Weights of a small transformer language model.
Size: 12 layers, 5 heads of 64, vocabulary 32000.
Architecture: LayerNorm before each block, biases.
Training: 494M tokens, 7537 steps.
MLP neurons of a small language model. Each row is named by its layer, matrix (up: input weights; down: output weights) and neuron, and shows model dimensions 32-159. Each number is 128 + 24 x the weight over its row's rms, rounded and kept within 0 to 255. Numbers have three digits each.
Before each neuron's rows, "fires before" lists the tokens most often just after its 100 highest values on Wikipedia text that the model never trained on. A number after a token or word is its count.

fires before: " |" 49, "\n" 6, " —" 6, " the" 5
L2.up976:144094076124097120143112102098115196135099134134167147125146153104108128147134083142112088192139113144140104117092102117155129078143132134106144195157105108139154138142107109144133125108100141132099079154129066137158129130112123138098092152147106117089115165109125140152149126108132111146155127131123137148128127135142144130142126111173117105163131132131157191148114090177084116113150
L2.down976:102126050118137104112079141125127112137101184143151168092120144113151090135145160113119105142154094157116152118159118092136123119080105121148146102136122100062116143153122138148144118139101126135089099126168130121110105122117119152087131097173190134162091130124130156112127091152135142129146091155115174091154133133160113134087080139126102108136107116095114152128125166144102107146097

fires before: " " 23, " the" 23, " a" 7
L6.up148:143179106120116154155106135120143102155123119142156179162101202183154097154135156099142136118122119142102132112130081149085103172135130117150172183126183119109101094166130123100132118143103141133077127135126137107120160161122135125149119133143137118128118122099174151141099161131148080112111137107161102146110124152132116143154119144139085118139111140136142173167122096106104164127147
L6.down148:120136140181108106118153115112103120118157100116101128115118136117147084095183156138153102112121131134141122121140126136148112156117116105108109144122103079149099147136130118120192112125098146119080098094105104158099140135132129152130121141191127133132131154093115126113132131117159164139107153197120103086163105114169152152116156144137104097135150098157157140099114102120133118155100

fires before: " |" 31, "|" 29, "|---|" 16, "|---|---|" 10
L5.up529:122146113110115128175197092118149153137127126146163136164120103125133122090160103089123123155117079127181146142137084105131113106116118088081111098155110115121132169080117157127145151132094139104102131136134190110124140123150158106116120127141165072157145113153132146134153153130141109143137128115183127123110128141122116159081135102139056128116118122110099174103138077115152156145090
L5.down529:139155130167121087123163137140129101151120145131108133087122119113099121140131174133126165115106113096133169118140151135104118103105135133133111096140138149114095089149134116150124143167151109163134131126100086140106118139150100103156135098092166165147148116124105138148192113145100126141135146138166121123096149204112138135134113132099065172159112080099141084130122127149151157103124

fires before: "\n" 66
L5.up1042:148125130113094139133163123136087144114150187140156130160127120134114129099146119141168119162136077136135113152129114118123116119132156162157150134116125143152115106091146174177134140122059195129130126178128140114100074139166173124127130127127142118109111100139126137139130108137138137127092092153114121062144120139132155096103142124150060178122114164108125161161115140131131106105126
L5.down1042:116156140170144117138134140128097126141108127139173143104123141128123124125096185091050094100123182133109148138111094122094139195109173114136107143127146117125148136095116093101096137116155087156110141099098186118119138128146089150146098075138123131110169129146111139121126127147139128121120120136124146119113137148104136160101152173157182123142128117133142112093172126126123126115138

fires before: " to" 23, " by" 9, " in" 9, " at" 6, " on" 6, "." 5
L9.up150:113140150091087091114106136152135120153101128109149120121115132127108156118125155141148127164195093128151145116128182156101113100115126131121107117091109151130128156147081082142116156156127134132114170132125090119134142100165120133132140126147118160127153163173134151125119106127104136107126130105147110114098130115123094146134169147097205117086159124155127148144154139163117104173118
L9.down150:144120137110119150137138096131078123141104135129126059151180108160083115119135100159134174099139100164153122133082071123117114114144169092140129127111084141109140136121141155154161147132109156099108074144094114124140141135107103093114181092130120135110121162147115097127147132151146151099132114146146113120102143132087113141166153141125121132126127140132144100121086129140152149137118

fires before: "\n" 43, " " 11
L5.up702:109115164117112167141144144128133109105128112116160148124120114123117134145125148121139101130121100129141098150129160153080165110123132163092128128192153131071106115131137186173110099109120172111130132097149093151112148121125117161103128160139166132083141137071146142137141132143123115155085142098094100143131176136113117126153120080103117137137097108173127127141114142140101119138166
L5.down702:151131154182126138086138127113093100126176137096094120062135128166126144187152143123110163108077151120101114126101114123088097162120129155149103126116116103107133141149134126165108088105141138137122134138152108145097130094126116179123079126180145147133141135125092133138093148150139119088135113135113135119140112114103090139139130152147141138093078125137103134115124107189161143137128

fires before: " |" 62, " the" 8, " —" 4
L2.up1171:150144115094114162178124097127099158145131154101087109143129106139144135119094135115158059094059133137122140121131162123143105147114117128150061160093163091138128111153112113082133114144117102106139144124103140121117078073162146083103154117129134108120130130122145154122121139162153122095109127123129103151102105137126131144094147109152140147118109124156134092123127139097139133125143
L2.down1171:117146131113095117143156097148097138139166145151146158176091157118155118126123108111098144108097113138150124104129143159133068134087171088123127118191159096133190153073106172111143131152122098107139100115100131136164140132102119102088188138176150137112080109154151141142100147127118127120172142135129124081135151161155183117116112120096114139124139129178101144136143123089098128128115

fires before: "-" 41, "\n" 26, " |" 20, "|" 5
L6.up1180:150129121163126128108121154087122139127131111106162114131125133127128119122092128133144169108127086119117118124158153100104099122160146142127122081155138104128136136184079136158123148127099122151088127107117145093134065144096148085132129140113146129120110170136139145134079121153122122106152082152133132137118131108105125101109133087096127113090098141158122143122113080097124114129122
L6.down1180:125169115188126129094110171139145098187141147117111152098159135065120146161121163133099142116109124150113164141162137152108105109089105148118145121130094157101122154130132175115144117182126137135118131129133150081143069179122133133119174103118133097131119055111100141107126091185103115105123071126111127124117091150130133135117154097077159120121095189118123136134123072137151135105062

fires before: "s" 42, "|" 19, "===" 7, "|---|" 4
L9.up700:113122165105115154116091143127144156136142100120084156108140115077091132116163130096140158143135105126146132080136110110091123146122160146077122131175172126160076095133136129142097142111111136120113113140087128131139128149143089132108173167087125134132100129137142096167174149158146142107120107121115128171131115115098143142140130146149167095085180120115108093157158151126112141110125
L9.down700:126136126132148125093114138135102116154137104131132115154113139102114135104137150127144113130115117164166126139120089155123178132111131128073134119151099171155096142147111111131124085104128136149131141119141168125126144126140118080141168129099125141097138125121132122170199121133139129156137141118120150125113131146147161111136093130078136132081132085114121172117168193117140147167152

fires before: "s" 67
L6.up1050:144126123169134116152164130177121091123110114127086143087117114093124164111088121146134123116139119121184119157131141149143113120121134167139146118125108138154121104136085117133147133171227144128142160145118171111151147124119084120135143127089115118156134107141145087149120136141162171151080113136123107118124128125179151146096108122104115126097142138127170108089113124144111144121147
L6.down1050:105119161167106129139126120117098103121101110159127146031121124112106088061145114131114118139115109150153123145162153181133075135098118130093118172122120164132112121124141113129121125133108127140123115127097142133155171143153102119163134120142146162131084115109107143129134126116103168132117155184100103162098114088129092094139166145148150121140159149164126164109140144103140100158180

fires before: "\n" 98
L9.up411:142116112157145159088102142133120149120186168114159120151164144144111136116111111123155134119117132100136090114103110149156081140121121133160160142147126111170109118114188103108143122177117142136147101171131125102117126137129172083164122101111131154141077131126128142134117170115155112107169111119101141136131134123151100114139148132101132129084115090115127116144169126128146145102101
L9.down411:140136132115116130148078174098147141135128078114142099131145132113078116143159109137118090134160141131145106128121156115159096127125155148121126151167135150081146106103098119130153129132186086115107149126107087122174114145122085156121104159152128106157121146147129064120117098129093150099146127129148088092091147170122119171129182142141115115155118137095121135132128107082140121142144

fires before: "\n" 31, " " 9, " The" 5, " was" 5, " Operational" 4
L2.up901:146112137123152155175117105112179167125108137143114117157126096122173140121125145154112118147068136128114160107103144131130129114094096138154147122134103154100130095104164133112164122171126119139119140119120136098117133098139138088129127106121147136115110091124131144104115134083108173140082160149101123137121110143119136171152146145138129143098104118159108130086167146082170151068185
L2.down901:172148118093135145122112096135082141104128154147155155148142117122120160163108151128108146126104154116119111086151133137100177133131179111179119133121127137108129164143103105133159122123145176116109145167110071138161149122144097131118168135126149139129135125157120129182144110134156146083094173099120138086129115103125119121114132151120120155172128072125103151146127094100136128126134

fires before: " the" 18, " by" 14, " to" 12, " a" 6
L6.up896:066162116138155099137155159120123109137127160121107123135107113098099144150133117110107143141087116093131117123109163092125155105141171117137125087130143128147121131120118173141149164125134104151160128117131101153067120098121175169137130168169091112143123163111151122115146159141122144103066144153105143119102118154151102156173137174099176144120151154153128121101095148145084123153113
L6.down896:094135111079140110125137146118160174119124117131155132110149104142136139128137111094158099141122101146118116101147167144106127107077120123083107122098132118095122097104091067153166111115147113186147122140121107116128148118099151149131145077129153131136116102092178143142135121114142124099126095137137143096077111115134165093148173104152103126098101070129120111171134132155176131131150

fires before: "s" 71
L6.up218:115111132118091135141178152116098130081132100121129146105120098138115119099148090154154113135111154135133133177146102151141127155141105140145104138118117112097108129144100120119127140152108169132130129151133119143155097105143108125139133166100170123096107156111157149157085126117167118106157122155054089108079157094134174146138125113104150137099127158143134130121128170109131150144122
L6.down218:119153168172148091130101134093114142114107106107119099122144140105119113102135151132161094167155137175140100161126130124077157083128141121135105146175135092146094120140110098141116142160104166133133092119131153130143152092106103146146150107147144132105128165107086119124114131093185145168144133115111096140167145156132104095102088163149101113127119106118083120133128151137131096186112

fires before: "\n" 49, "-" 14, " of" 4
L4.up180:116115165147105148159125123141140119095164104174140107100125153133145167110117100125138127104104137110132087113113115133111142113136136152103090132130105146095114138126153101108100135139137178158119088142091157103136113158140129162122140150162110143143129119091091112112122159091157109121102106160098123128112114138123138142081101134179141171095072183143105086139083157170163107112094
L4.down180:135146127129118123134130118096137108145124072122115123100159128130159140109114154085119105141142158136157103115099116126134096118097154105117081122109163147181092159071160165141107124130115059127116116169154128143098158084136103128151140120118098136123129134143119150135150166100176145109106081102099121127112151145120141117119157158110198104102147114136139152110118093119154128118113

fires before: "\n" 49, " 0" 14, " |" 7, " —" 4
L2.up1278:141090158111125181076096158165120141192166124115144130136118136133129145118087141077125134130158111152128099097135118112131160086155126133156102123140097094088158144108127104109151113114147176129144083097141084120169107146133140162133134128132161131164137137130148135167115144180115162145152157140108143136122125136144117140141135129069136123117100160139129112124130116109156140111081
L2.down1278:121148158126117145115124134145131098162120123129151173143102114159147127120119107126161140191109135146108127108096110111147159150092122138109079131171116112137132119142136086135137110126132114089122093118164109130109154132145142154125177133118139113127138147138114138113121169140145114134227160142114117119177096155142102144136118160084153089111144143119086126139121122122079082118082

fires before: "," 49, " 2022," 5
L9.up54:073138154120136154154088088084118082086143145112089146129148111122120109122179167158116149104118121151155131177169140140169125091132125146137126112105076134127132094139104136136133104090144118127088094147125144137132163142121135101174134125145139146114143115160170110109141158096117126142150109096137119144164150141064143134119113109136123122115118112130124111130131149141108116113127
L9.down54:131183174142125134107121159135140154134155035085169110110129119098122154152127131144113171112130152146108095151100060077101104149118134142160124084115119124126119164174126103158143171140128137142129159073117123126119142145135117113150143131166097111121146135110119135131151119108105100143133136160116115109175126135153150121143131141147117149081129153120141116142104163110144137076139

fires before: " |" 53, "." 13
L9.up572:106129110117101104127132117175113133147095148101066156121129116132139114148138173108132131135128188143137135101131161117079110108145141125146171116109133158125120146131152095135124126150112114122138126123152125111164166099166089157150130152077138122156135135120158169135153092158087118165156133150106093126089111121103110128114095131084130142154167120132112119105143127122151072172117
L9.down572:131117092152155114130117087127131121113134095127130125155136122131142108115174143154098113100078138129148106145121139161135155103136129144121141133118152124151136126136103106143135104094113155101123105164121115128141118117146197103098118114176092131147155131146091104111076106136123125106132071114140133131115129106109092137152154078126148132118151159118096169126104125076136151149124

fires before: "." 22, "," 16, " in" 10, " of" 8, " on" 6, " and" 4
L2.up739:130120158098164134134141118158118122168151129143110091112104110108195131090087125144133127121112128144135144109130109168132152153070150123162132139168167134123134138145145118140126097115153093136111132122157143109129112148153100114111118129110118131118115114087160150095131123136128140115104124128109115103137174107147117128136124117129131133124123151120112142134125103107135111082188
L2.down739:154083099115079153126090129112103136116115174147138127139105113177109128144146153064137125138129213161136158141113133174124114145150104142116147151136113115109124120152076087131164109133148154110161083130132106176108125141134130123124117132152167145178123117175122126143111118150128111139151132187140112103108119097118174137154123095093162110096115091100138119127112145159111129144112

fires before: "\n" 50
L6.up1175:135121162102143142112155110119147144122154114176160128141125132160138136144085134153124093127141176150127113136155124102115098132121168162084125117137130128178112103140145138115186123136138133131101141147133078113093103092135127149125100161140140159087073128116103104137099118166141091086128096141102146114139129102090167157178119121124155101113135183112119159125133094143126123095084
L6.down1175:114152089115093137165128119118129145130133114117123113123150135110055092141147142103107145080155149132140136128116126118123168137101132123116129151141111118113132162123108106127142152122126106134146151156098114079127150173140132110144130140156129118111106152146125160140116111155100117168151135154134108074155129147160143155129110151133116134145158125196151098103135159077157106142126

fires before: " |" 39, "." 21, " " 11, " (" 4, "\n" 4
L5.up203:145147134163116113130120108147140123154158093104124142109174111114146115097126116144112141153105128188095113087116084127096135110144102151139134124105140111119096127119137160101113129130077122118114117132145174163157149152094104130130109128139093135135115139139173113137125112146084110152152119157134089100155120149098151136108127102102118129159084097179183157130146125116125169177158
L5.down203:134117095122119113083139111145108140118155115128167127160125124140157073101130143160107101130096137126144125105090169149156112063122103155107160092145136135128135120069114168142136099137078153105138104165110127083128140184111098140109147104109168134133132125132152108163139150108151168114146108128107150158113130156143142100138095117166133124158122147150161163120147120098104164128150

fires before: "|" 23, "==" 22, "===" 16, "-" 4, "====" 4
L6.up303:151126162115104089148098103143145093129127095114120153129155173122111172142137167113082176105135117119119128128117106131098121168131086127065112166136080165112130136150106158136125100113165178107155099118106093156118155142139100103115176178132127103116116129151157153136128138128107159102159120111132144135094092114109142098152142125123143116085111080117140114138132199114071121142150
L6.down303:133094109123079120123115131131126124114147078128120156103149098095129125124127159166140144131125139114095123100132139159135107089120120111061124122140102146125069151115103162137122139062142094161124099093097080156129120157116156139112152176101119152130154144145113096156183146151115125156109159149165109123152129154101113099113145116077131135124117137108151156164146152166160173151157

fires before: "." 29, " of" 12, " and" 9, "," 9, " with" 4
L9.up946:169099127112125168132121113123063148100153142100102128140132115080125154166135160117113147119101138133110133104196151159104091144148108132172136118133155142114116142110162123141119135124142108108138129129122111141135137124125114125125131097136138116149110152147081106115129132131170117123138151145132100090132110162166158119138100143136122177151115136133109147145100179167128182090098
L9.down946:107113157129114140116146142097139161122111129127095089168117077140121095105123137116095161095152072120153112138145123086169164129111111128130094131116120096140162143148181159143121114123141130128138075091114113144106110136143142138136184133150137122157144122168088112125166109084121112136151127142069144144125171102143148156119134119168136128133121115115112131139145121123139116109153

fires before: "\n" 52, " 0" 8, " Qualification" 4, " " 4, " 37" 4
L2.up1205:155136159145121169154123131156132170146141147143134084156108125131126126101113132074094093163147144122137074127123086101137193098141084154142171123131092091115163168159157149119152144181119124121168100141174142134133112112150096180167179114132139160127141125106090145098124126109117174111128192184114154162098141153115134121110111124118133111132139133178103134147145132158143165140132
L2.down1205:137119150110111189130152083148156130135131097138093114127170116145144133113116106105103139133150149151085101119115102126066173100128120116119118073137096145141180108141111101174097123125120156104141102113159129167141135100117125126148169142144140123157140149134122149139123102126129112150140141170135123101182130194125106133078130135105138101097137135099088114155082165160145131159112

fires before: "," 55
L9.up185:121128129173147171109099104118114135124158131114125187095142147131126149137169094099123132104147112134153075135146122143162119135178134163168108144157140166114094117153094120126096109085155162136147096066115109149134133086141166131151110115164157164097150128145153084106127140114117114132129140124103111098094102168054135131118110144133113139151104115127149160138139136110083146113110
L9.down185:092132176139123131108141138138148144121123197099134144131141133141113132122151142157134142107129103176104109152113111140162107104119135118116174084102098096114108080165131106108098138098105123133113146140125158158109119117120131127164116117139125111120130152127135143136096156142114067131105095143122112118120159124097139148114150068139099136153124097104112134112127167169143139158139

fires before: "s" 53, " m" 4
L4.up1061:155152142151158108153198149116155176139157069126138141173137135143135091127130110158110146120160103135113124122128146093106147120121131130145110177156122133118104107163139117134099116121116119109109146145128117108142130120078117131117143140098140099130177121135123110163082130169181082087128120101065113151127139165089123129088149125127160136133129096083103169161098158106133154160149
L4.down1061:127118166108127167127163125132116140120180113142086129158138126173137136113137154124156101153134115119129105122168117168096112149151096166147156139116104114147079097134145103154107153116117149158137144099149131113153174137130104144175122139114128135095120094097147092141113143115140080106096119148111158152162164103122081085117119158113133084126150109128151133154103168088176124175151

fires before: "," 46, "." 11, " and" 5, " in" 5, " from" 4
L2.up449:136143145131124148099118115118151095088173139132145144128102089122130148142109134123137126127147126148131136077100132146140092111117122135129166112145100139163126153107130081123165093083131079135092112135156149093111141109111200123178130159158119108110129110171138101127139142107135124136144120109101148110135109119083154152120110155144143140138127121079100154160084151112114126149089
L2.down449:129159145146103114147115107115146141137105085139128137125139094098114142173138103117112116129139144124156102165121103178143161102136107143099140124084132137090130126088087150079163126114108079135140159138109092176158085146094129120130130134128176154145169108176107100131163203112145108159143139127131149147116138112126165131128108120114141129152145147146133155109112141139136109129130

fires before: "." 33, " |" 30, ")" 5, " 0" 5
L9.up713:137160084136076134145107188164115128163103119105112107143161156156115131123129146115115138095165156123109142077129097126113169151141098122117170183126166125100102119143135080109136141176157133131130083102136119126203137120159113134140166168135114124151117109132106126156131165115131119064129120146113155108093127069129126156112149148116119134143149125123071155151126132117129131100122
L9.down713:163079120150111096094139104145168094143195165076125128141115094149113061173105128123117124122113111088156109116129119104177100158105127161139172113146157125153134169157132106134132132149109130093143093126126119150134174095132131163098105136104145149140107140102155118145090109126120158108136127159142124127108109070125136109155162110153167132139140136123122177076169153114135151175108

fires before: "-" 40, "C" 11, "\n" 10, "00" 5, " •" 4, " 6" 4
L2.up617:156118130106131123151081128131101112090140150138146113092084164152102126124110115134152155132159155157094137116125080125137113118170133150104143085084138136083193116123122136129195122098140138159113116134140132132146122085147131154161162153084128126174089117138137124132114164129122128096169121131133156163128110117114137142144154146127127128151130153175102179115095150113144144078164
L2.down617:127144160149151132107134111095127142127152105081144172141129167106062140133123114123113184140160106070145113139186143139116152066103146110142158139112111106147122125126133183123140102157142096150151130156129139115134081128135147108081089133114105091121123142135097163112172116141147134164134102134117114098106152100145134129077120120177131130111128121092108140097179128123127154170094

fires before: " that" 47, "," 6, " \"" 5
L5.up155:109142162131117122128131102170135107158143166146154130132136107066155136100143090147121156099148142132115152144093114138088153106136141167120089132136128114130120107121131155167116166148128108156069151125140134111165135130144114156136142108133160110155171119154140105126163167127128115108141102106128118086140123131079151136148178150114120149132147126067122132138143140115133109137149
L5.down155:093147194135108126110127146124112153144149177149139166098141109115155114097132100159118099137183121140075135103126119135143126127154166120110121128138148097137098104099109140139141085120132110122098112115147133151126163076151118134136136144144108126077150127101160103122120094140143075105132155132105090128101113128110102134094146159103151132127126105097129102137126124117126137178175

fires before: "\n" 40, " In" 5, " They" 5
L6.up315:107117121088158133126129136113081095112115160137110102126135058153118133143133138162157114120149098167169131143128124132104135163131128156142159129124115091095118105166140117090116135140106165171124133160111159091135115112124108099140121117076095150134159126154129168135107116148138158128147166092111131104139134139143127154147123126169107133125119122112134112124175148141146095114128
L6.down315:096151138106120097110115138126176129107124078137155151114119186106133164153139116129101114092091155143113128099097120141180171092144126119140071113160066139117093139089134093142133112110153157104122177117155105134132149149116140119085100165179095096126109130154122125086133133136167110112153108108169112143174138125134131068125163168115138135125132139140127140120140103130068113093157

fires before: " " 21, " —" 16, " 0" 6, " L" 5, " ?" 5, " W" 4
L6.up773:124108154142081120106134103160123113140119148132137169141147152125142169155154138134137120149140143145145104089130155146159096161115157109124121076143077133096071140126123118150145093124097133152109145179136065179110155149110110093099077174156134127118114127117148103121138129102165084081147133129130117125115167142177140111189165157126111154140090109130134128134151116142087122116152
L6.down773:119166129136155123133133111127136115120163122120156118139098153111121113146136114143137111129135149095129140143111123166162138147146128140187157149118121152169116140154142142142125114092119145124093104169116102108101170142123089159118129099156174115125127193175160095135089118157114152092113135121131155139103141120123162107098141142110190105139146143110101161113111085129143138099109

fires before: " of" 46, " was" 14, " to" 4
L2.up796:097133102123152154154148095144151155067108139121125141067147092154124125120123116141138120125113117119105120154078148130124137121117146135138095105120125123122130123119152081081106132159117142121106142125118142131144125084185104130113161128128131127130104125113155137133131118125177146093071117126129118163133135138153158146174113147131141108116158103147130104146131179114161127105115
L2.down796:126139094124121147139100160122106122091108136094131141129152116149126151111126074123122130140120104103116104132178122145120135159159119154140141131117150140132109146124126125135169098119124112120122087169115100142107133121137118098141147159095119111167132122109182178085113164171113136179139153129138091101127111096149155122119110130156113091098098121125141129162110123145144158104098

fires before: "\n" 68
L5.up610:124150101103133119103109118153097150135170150104117128163154107127125180123139114157108076108158155106189118129074152148117110135152109111115146127129151129160124133103160134118158147144137108117070086095101133163110114156128115180062124129137130119102131111139168112115131104154113159154145169094108114108078126062134095123154146129094118126079125109093088128138067138130129153117143
L5.down610:079174126150170105136061145131131100086137129178115095101162117113124160128149120098108073101177111126123162109103132119150115145119145109177147115083145154112109119125105165183146117109139131153124155128131090093119130136102143082173113181106136111108136160144110126151143118096103126132092105113153152147101159123134129078143151118151121152163113147158138142118118128121125123110168

fires before: "." 23, "," 18, " in" 7, " of" 6, " and" 6, " on" 5
L2.up69:125113142150114185112134128094070106128138091064143123147109077141128107156115116099126141135091140154151165148141147164112099150131100083164098102158135115139152128128171096091161136106175116144108139119132117137136137092103130134122107095210082124178123117149134136112111162122132127144128149114070131117145124116120147144119136105125149152146135097110088136121130168184098100121092
L2.down69:148125154151109141122095105145116162132103105176171099143118121103112129109115138135100202112104140151122123113110115164110150131124160155153152148117098153128114134152124147094133144157134103123131125107112107143145101141151146126146135110139147182124107159158120104141131126094082131098162148112111151146133097122084148102141086132137117134123109121167122118130118170120129108159133

fires before: " to" 23, " by" 15, " in" 12, " the" 6
L9.up809:126123094121149096121152092152140169121086135085135141135164152075106175130161134109174118131143117107098125114104182106120121146093134144125115135106120128152112136136156141080129162111120142144149148169122120145091148090092167148118130109138168115102135125120146154169152132115143116098091086143140130098102125136137145147149138120110116090103141084136169118130119147157129123190139
L9.down809:152118122111132165135119144088070131136148192124160138124146113176127087153150143140121120095163101146079118122132118129110118128146152102090108131090122119141152130154111116177184101101093117106130106146138105140124140159099100153135168188146092143130144129108122102147091126122149101146134146087136122132116109131140123154103122169140086134131123100118146131152131158131182139142152

fires before: "\n" 95
L6.up934:161135176080132140178182138124157131147127150151097147124121112112108152101147086129119107116125179161108106086105097116128170091123124072100129098085131102122176084082139165116131124142118139128118091108135109153139108156116138131118130087111147130134089088116119142127077140117159130115161126182074172113130160088124097151149094123092096118108112095140139103137129136109084153174129
L6.down934:104114113162119128127075124123113112128153133137134115141113154184088124139099126109164186119117099130133163137119123096150094170126077143109142104109146137123127181117086128131147135154121125139107179129125112120148098208104134103106081127173082106142161126133089075168143072158148111077142124127110108126137152110123131124105127122126153167165102129128113113155162113130139137118140

fires before: " " 33, ":" 25, " |" 6, " (" 4
L6.up465:124106147152112152098107080073117126135122102155142135131115131155111115118138135074152149129113102091151105102163147109126071118133115096124151135152181127144162097152159126101159119153135138125098082099145117139140128134158149125084105173102142140151114124096135158161187130070157118121095118139130164148149141115136124138121154157131094141160121106106156119123101144142140099143113
L6.down465:095147169107137149167098098103125135108142127148130140153102180146133088133140119120180150143167134106105131124108091166144139143164140148101133128130152114137109129132113144097129116106116147139111157126119104150122137132135151114144123173152115114105115119119103114129115094101119096179150114150085116135115138078136139175154142147142139126157126119095110134106106123122143077151089

fires before: " |" 52, "|" 6
L9.up673:079087099108158115129118145147173118123138170145158139099161207147083172130094105157132129125121135159162170130145135132148130126153141115122123148142139069149093060165139119122091151120113129182137106149046129127126073132119140127099151154153146107164160127147158135141104151131151120110154107120158137135100145140122140126100097122147143137130109132136141131099097157102140118115152
L9.down673:132105116138133113108141115114099120133105143103142110120083142111107122095153133109153075150143132112169166079155122126151151142138161101173125105139160102144161150164133153131139142104166103099130136164153112143156149140093131116116115094172115082102095101153165126135147094139131116092149146139139150151129136134115133155140137082061097174120158109139133125146140129139119135083178

fires before: "." 81
L6.up512:146120152147110159138117141154156126108099146136120141115120115111118104118161142128095113151166119199092150110114096089121165142124123143185117122113183169154140145130098127122163097111143156142123126157109161078157109095111109120144121152105137097149119120135099127126128129153136128062140133102089161085120094124094104154163139156085150107139167101133110120099100115105153160140117
L6.down512:117139153153121125101149140143098169116063168113134151123115121162130164185141131096111061142130127172122192134123104102108120141146065167138145110144140145114146129117131139128097119153095083107148151120132101160138115153115152157118169162103140145135137126105123107128114077185146149115123130152100159134117150082131127087155127120118155156116119111150151146134102140106186136160120

fires before: "s" 53
L9.up754:130078116071121109130108145153150109146171140124106097169136149131076144159071157142133137154155132151093140123104094144134107147112107123145130127146115127155133129118067118111093147106124136133102162131135143143166158129110101125104123096118157168151126109100155110120132142100163095150104145139115153127154123140115134148130136098166154164099086129101158115131113131136185173104096
L9.down754:110132100162138145121158142120158126079110151107147130100088143113120114081154128141096156130067125095171115145169149122120145121121140119150125143087132131133162141121133176101145095106115153170115132151125130163123108145106095144140144112162159046115106109119109125139106104100132138162098144096151096153120125159194136168117114151131132126117143148130150106141148140166134093120144

fires before: "," 73, " |" 5
L9.up366:160149114101085113118103118140146160111097138108096100113114172111121154146128110108137115133115124115166140112131149168146107155150086093119153149118104142104137128104149194061073128125154117145064117146133153120142148120122147160109111124108122114142142106148134145109112107150122092106117109162132092119140176125072117167134106091134094122169127112168098139142145142166133119124155
L9.down366:096113154138108171137136150129111093123129168145159140154114125109134127152161179146142129145119097153126156167157091124161104102109144100145147138150097115090149140118147116160100117099110105124089104154121132131104133147144123152119172110120107157059139114116108090098093091148130112132162090100131119094154139118110121106094118147159137145142102166115135142138148063167141125157137

fires before: "\n" 56, "-" 5
L6.up1146:140153136109109163142165092118132127135081115167129137107147128132133119134111130131140145088080127149149111171125135105129159143138138165126151086148093145126135125115138124135123131124138129131123137114158157159134104127119137149117104130117171101147067105143093146173127163090153098109114151134077122134087106144127140134150125145117096094167113093151117120132139172138149109134132
L6.down1146:128118134078121127144115158103131119113140135132106139157165136116103184100135138100126163103124118116130133100126144091117176107125134134090152127162155103137111176147143150103127128167155135121148084157094136099121136120126126134133125123104107139105119098137108109119128170153086153096143161133122149136127148108141147136116174111081105103098098168116143095059106155117099149111125

fires before: " |" 30, "\n" 27
L2.up1082:139074155126102164071169116166124114129160127135165124097112156113137151134144099137120128147123145161152158105115146137122181118114093131095099106129095114145175117118175166113133153105085110117156108160133155139116131114157120114134139173144122142159122135125114134112105143129104136127153124165111177129135118166103081162127110156097147105114115151129105159156145130124142143143121
L2.down1082:135137141094112136123156165184150138133139146118180140111116174129128149137150130135113120165115162118100125140118145079127185107108120154132125133156146081134164112135131100130116125129113107119137111112117129138140144110131118150116171131141106116128140103126063096155134111117155126120139164129135127122154086190163112154126160169112134092134102131118071160097133166114165095162100

fires before: "\n" 30, "==" 10, " was" 6, ":" 5, " Bishop" 4
L5.up1207:152131120145121149165116112133158135129101156109135066094139121118094135129116139128129156155136127130071109122115116122145132149156131135151086100125077208144158126121124157106109135124120120156160089153120085111128133089164116160143145164120143111144156138162096125158118144173177158086147115129113113144101130104141139156106101152131131162190129102120137123121102173168139120070104
L5.down1207:113124118100109119131125118141121131121177141165115144124142135166130149110118114103136134113129131104155154123106120131123123152081137127134131147183123108084142124083132101192146108129129141116141103163130142125138143123078117142120079132148141156129056116075130095118159106094124103106117155117111149124148140127131139112156129104162148106115128152138152177070126104139113105110106